Weights of a small transformer language model.
Training: 1004M tokens, 7660 steps.
MLP neurons of a small language model. Each row is named by its layer, matrix (up: input weights) and neuron, and shows model dimensions 48-111. Each number is 50 + 12 x the weight over its row's rms, rounded and kept within 0 to 99.
After each neuron's rows, "fires on" lists the tokens most often at its 100 highest values on Wikipedia text that the model never trained on.

L3.up511:37 41 54 29 59 46 70 50 48 59 61 51 60 42 42 53 32 39 55 44 63 71 49 46 38 52 58 50 49 43 32 47 35 60 61 54 53 49 49 37 64 53 54 58 50 48 49 46 31 44 72 58 67 64 53 49 56 58 46 51 53 57 41 58
fires on: " of", " for", " that", "b", " a", "é"

L3.up415:48 57 31 53 44 56 70 37 49 29 34 48 34 46 39 49 39 47 64 63 66 44 49 51 61 36 41 70 50 48 49 60 55 32 30 50 62 58 63 41 47 48 43 44 52 48 62 47 49 28 37 55 43 48 49 37 60 30 51 35 67 41 68 26
fires on: " ", " from", "a", "i", " Cr"

L3.up1474:53 37 55 43 49 56 49 46 65 67 28 59 40 51 41 54 69 65 44 51 52 65 43 40 50 30 61 54 49 38 52 53 36 62 45 56 42 19 62 64 43 58 71 60 45 42 61 46 40 51 82 36 47 51 71 50 46 40 40 62 60 42 54 61
fires on: "V", "I", "L", "T", "N"

L3.up1802:48 69 53 47 29 46 39 68 72 50 42 59 70 62 69 55 37 42 55 45 50 53 35 44 76 58 64 40 54 21 45 43 67 64 51 70 48 40 54 45 59 63 61 59 69 65 46 49 45 49 55 61 53 50 50 46 52 90 58 43 36 56 43 58
fires on: " of", "-", " in", "BA", "i"

L3.up887:32 46 56 73 44 44 62 57 61 64 34 46 48 53 28 42 76 73 48 60 63 40 35 25 55 59 53 49 65 51 45 61 40 48 47 49 58 52 55 66 33 34 57 35 46 50 72 46 41 41 61 72 36 67 34 76 19 55 46 44 52 41 65 50
fires on: "th", "6", "r", "c", " cr", "5"

L3.up1162:44 44 48 45 41 40 41 48 39 46 41 47 55 36 31 51 52 38 41 48 50 56 18 52 55 71 57 48 64 40 59 54 57 32 63 63 51 58 45 76 47 51 38 50 49 38 51 46 39 47 77 57 70 68 68 31 60 42 45 50 64 37 66 43
fires on: "um", "v", "ep", "h", "am"

L3.up1939:30 59 36 51 24 54 35 48 55 49 50 66 43 51 53 53 40 56 81 51 51 38 48 51 43 42 46 64 66 33 38 53 55 65 44 38 50 44 63 88 63 64 57 46 67 53 67 64 39 55 60 41 36 58 62 51 36 56 62 44 55 62 41 82
fires on: "e", "h", "th", "edd"

L3.up1105:47 54 57 38 51 65 35 52 35 49 45 50 39 49 71 58 51 26 46 33 44 43 38 46 37 32 43 48 41 51 39 44 44 62 57 42 51 50 48 68 60 48 41 46 55 47 62 40 32 37 59 46 46 57 76 45 36 76 43 70 50 50 52 51
fires on: " most", "us", " Most", "as", " held", "W"

L3.up1588:48 55 44 58 47 49 71 57 36 68 41 68 56 54 40 57 81 67 33 34 45 48 21 46 44 65 42 72 36 43 25 80 54 45 60 60 50 34 44 78 13 64 43 48 67 58 55 54 42 44 59 56 52 46 50 62 52 54 51 62 51 65 50 47
fires on: "h", " '", "ur", "'", " such", "am"

L3.up1372:71 43 40 57 54 46 38 42 33 48 26 44 38 60 62 33 53 52 49 69 38 55 38 62 45 63 38 65 53 47 44 42 34 64 39 86 45 46 49 49 28 47 42 43 56 65 44 57 65 41 37 23 37 49 40 53 35 27 41 47 45 59 57 45
fires on: "\"", "'", "enc", ",", " August"

L3.up1389:60 50 34 40 37 46 52 26 50 67 61 46 35 81 66 33 64 70 35 46 63 41 43 54 76 32 50 52 63 64 35 45 58 66 66 52 65 43 53 68 60 63 53 31 58 57 54 56 47 47 47 27 70 58 34 78 50 54 79 56 48 34 58 52
fires on: "u", "ut", "|", "f", "F", "to"

L3.up1480:56 50 34 33 63 68 23 41 59 64 45 57 48 42 45 57 36 58 41 56 66 57 64 48 60 61 66 53 51 44 58 61 50 40 22 34 48 56 37 51 47 75 48 46 47 45 54 32 56 38 44 53 37 53 50 57 57 42 51 64 30 53 51 49
fires on: "os", " film", "al", "ft", "ous", "y"

L3.up201:61 57 61 61 63 68 62 31 45 34 61 46 63 52 55 49 61 44 46 54 49 62 55 44 44 46 37 68 37 69 40 64 41 62 58 47 55 49 49 42 39 79 73 44 44 53 52 52 40 44 50 40 69 58 45 34 30 67 50 54 46 54 38 38
fires on: "to", "v", "á", "in", "n", "d"

L3.up799:69 47 63 41 46 44 60 53 49 64 34 52 41 46 68 35 39 75 44 49 56 58 44 50 79 46 87 59 70 61 68 67 39 41 64 41 52 49 64 50 63 52 51 49 56 43 66 55 63 58 54 61 54 38 53 36 44 69 40 47 40 64 46 61
fires on: ".", "ant", "ual", "rial", "B", "A"

L3.up254:53 27 54 53 37 47 56 61 33 65 70 66 47 59 59 60 63 54 16 54 54 51 42 16 67 75 27 69 56 39 39 37 64 42 30 48 49 34 58 47 45 59 62 57 54 37 66 40 34 55 44 42 49 46 48 51 42 75 28 27 36 59 68 43
fires on: "%", "ie", "'s", " Indian", " or"

L3.up2034:68 48 75 30 20 44 52 58 49 61 46 57 53 55 49 51 36 39 37 43 82 47 38 36 76 53 37 42 71 41 47 58 68 60 67 41 57 69 35 75 70 36 46 53 58 59 34 42 55 51 49 48 79 65 52 38 69 63 76 67 45 50 57 44
fires on: " a", " rem"

L3.up1428:49 39 45 46 31 34 55 48 49 55 46 55 66 38 40 61 64 54 52 37 42 34 49 48 78 56 51 40 33 51 53 37 62 54 54 40 66 64 40 47 53 63 70 39 69 11 40 30 47 43 80 33 56 36 46 42 33 45 52 52 43 58 64 41
fires on: "c", " +", "m", " %", "am"

L3.up1015:55 48 61 61 52 46 54 33 62 55 47 40 42 44 70 60 54 56 35 74 59 30 67 68 72 66 43 57 52 48 56 46 33 43 63 37 51 63 57 58 54 52 72 58 70 36 61 44 44 44 68 23 60 42 31 43 62 41 48 46 55 50 63 52
fires on: "'s", "s", "in", "n", "t"

L3.up1091:43 38 46 55 40 52 68 36 47 51 49 24 45 49 60 43 67 40 57 49 59 50 46 40 42 31 42 59 56 64 41 69 56 60 49 41 59 39 77 70 41 32 51 50 51 54 77 45 62 41 46 57 51 51 34 68 66 55 44 74 38 48 68 46
fires on: " pl", "rap", " gl", "ct"

L3.up703:54 57 56 41 46 48 71 54 64 53 41 60 52 48 47 48 49 55 53 56 52 51 57 27 62 39 49 54 45 34 32 74 49 30 45 47 65 55 38 62 61 50 63 59 41 48 73 40 33 41 52 68 41 54 50 33 40 52 64 40 53 49 68 67
fires on: "ers", "ans", "S", "ins", "es", "s"

L3.up758:37 56 48 63 41 59 40 52 59 41 57 49 45 60 55 35 38 77 39 81 50 44 57 47 55 52 38 47 60 69 43 53 32 34 69 55 49 54 65 50 53 29 56 33 60 41 41 53 57 39 63 32 55 40 42 53 41 44 28 35 52 51 56 31
fires on: " and", ",", " College", "–"

L3.up2109:53 43 49 50 60 56 61 58 65 49 28 40 46 57 76 33 71 42 54 45 40 37 45 67 52 30 40 65 56 60 44 46 52 45 37 52 53 43 52 60 52 55 54 48 52 63 66 39 40 51 72 51 38 29 13 61 53 50 55 48 39 44 77 65
fires on: "s", "t", "m", "y", "g", "h"

L3.up421:47 58 38 42 40 41 66 43 44 26 45 34 44 59 41 38 43 50 32 50 55 36 32 27 61 46 45 48 57 44 58 43 56 58 36 72 65 45 51 50 42 33 48 54 63 36 67 45 57 53 58 58 38 51 60 70 61 43 58 40 42 69 52 58
fires on: " and", " or", " in", ",", "30"

L3.up846:49 42 37 65 40 38 33 56 67 34 37 52 54 66 71 52 48 53 65 60 59 35 48 60 45 51 62 42 69 37 59 50 36 42 54 59 57 74 54 61 60 58 34 55 75 68 59 55 67 46 31 38 40 54 44 45 53 43 27 54 36 51 58 46
fires on: "p", "o", "od", "omp", "om", "omm"

L3.up930:46 42 52 42 40 41 55 42 50 42 49 59 45 70 49 24 38 40 48 62 59 45 65 53 60 38 50 42 57 49 49 44 48 47 47 65 54 58 48 64 47 65 43 60 66 62 39 62 51 62 39 66 49 57 43 57 26 52 67 52 42 68 46 48
fires on: "c", "C", "ug", "k", " which"

L3.up2275:30 52 52 49 53 43 45 21 62 42 29 55 48 43 52 41 39 53 43 66 55 21 41 58 51 30 56 71 56 63 35 52 47 50 43 60 60 51 71 35 53 28 72 51 52 55 43 47 47 42 42 36 42 66 23 77 40 58 48 55 50 52 63 34
fires on: "-", "–", "and", "ă", " II"

L3.up1949:47 48 44 70 33 67 45 41 50 50 36 51 39 50 44 47 34 59 25 55 44 47 49 48 33 50 64 52 51 49 59 61 63 69 63 79 71 50 45 38 54 61 76 32 64 45 73 58 39 31 54 66 25 61 49 64 30 46 63 48 45 43 33 48
fires on: "-", "ă", "o", "á", "z", "í"

L3.up140:36 46 49 41 61 56 62 46 29 36 53 45 54 54 62 32 46 51 44 65 50 35 52 40 55 54 56 50 63 48 68 62 60 53 56 51 53 59 51 57 69 58 50 42 66 67 43 64 62 19 55 41 26 41 51 49 23 34 42 39 64 40 32 61
fires on: ",", " February", " June"

L3.up2174:42 52 52 43 62 75 40 56 30 55 42 36 44 55 33 63 57 50 56 53 38 63 49 45 45 61 41 54 51 38 72 56 56 42 52 41 57 48 32 38 45 62 66 37 67 62 45 47 52 55 44 30 46 58 40 42 55 50 46 57 48 58 29 29
fires on: ")", "°", " of", "),", " |", ":"

L3.up577:54 44 38 43 50 50 46 44 52 29 49 51 54 38 38 54 48 28 65 41 53 46 45 40 56 41 55 39 61 53 52 51 57 83 42 35 74 57 40 65 39 52 53 48 63 75 63 45 60 39 87 56 44 40 45 61 44 48 54 60 49 52 39 38
fires on: "-", "aw", "ig", "ise", "N"

L3.up1686:43 33 66 36 31 68 58 50 72 32 35 47 72 58 58 57 41 55 38 75 31 43 34 56 37 66 78 67 63 26 70 54 67 63 35 51 67 73 36 48 48 37 60 54 67 50 60 41 35 26 50 45 57 45 25 38 44 51 75 40 54 56 38 62
fires on: ".", "S", "s", "ors", "our", " McG"

L3.up1212:59 47 46 50 29 70 52 44 42 65 51 47 69 62 47 62 44 43 47 56 27 18 43 25 41 49 44 44 57 45 59 35 49 41 43 33 66 66 43 62 46 62 59 49 73 45 62 20 41 52 57 48 37 76 54 54 67 64 72 53 85 36 63 40
fires on: " a", " v", "qu", "–", "-", " ("

L3.up1353:50 58 59 50 48 37 51 58 41 44 45 51 27 40 42 63 35 40 49 62 69 56 39 27 46 53 46 50 51 38 45 46 34 66 28 48 48 60 30 53 38 52 81 44 61 52 57 61 54 50 76 44 30 63 38 39 35 66 27 45 54 57 52 46
fires on: "N", "n", " first", " to", "er", "a"

L3.up2264:58 51 49 40 60 54 72 70 44 33 36 61 43 61 50 48 45 43 40 53 40 41 44 54 52 61 61 65 72 33 58 67 46 56 28 45 70 63 39 47 47 27 63 55 69 48 66 59 43 54 62 64 67 53 45 56 32 39 28 46 67 51 46 35
fires on: " '", "'", "uris", "r", "re"

L3.up1116:57 49 57 42 56 55 65 59 22 62 29 50 37 54 64 55 46 76 67 23 59 42 45 63 54 59 74 63 69 52 75 46 58 47 35 44 61 59 61 38 57 40 53 62 40 77 59 46 47 56 68 36 50 50 30 45 32 57 39 65 58 70 32 42
fires on: "'", "',", "re", "ez"

L3.up923:39 82 53 47 33 30 43 53 41 65 47 22 66 60 45 64 30 53 40 61 50 28 33 66 52 44 49 52 74 55 33 30 47 65 38 47 51 36 43 54 40 49 49 55 46 50 65 51 49 20 52 35 58 53 13 52 44 53 55 52 57 47 25 37
fires on: "um", "op", "ar", "is", "ay"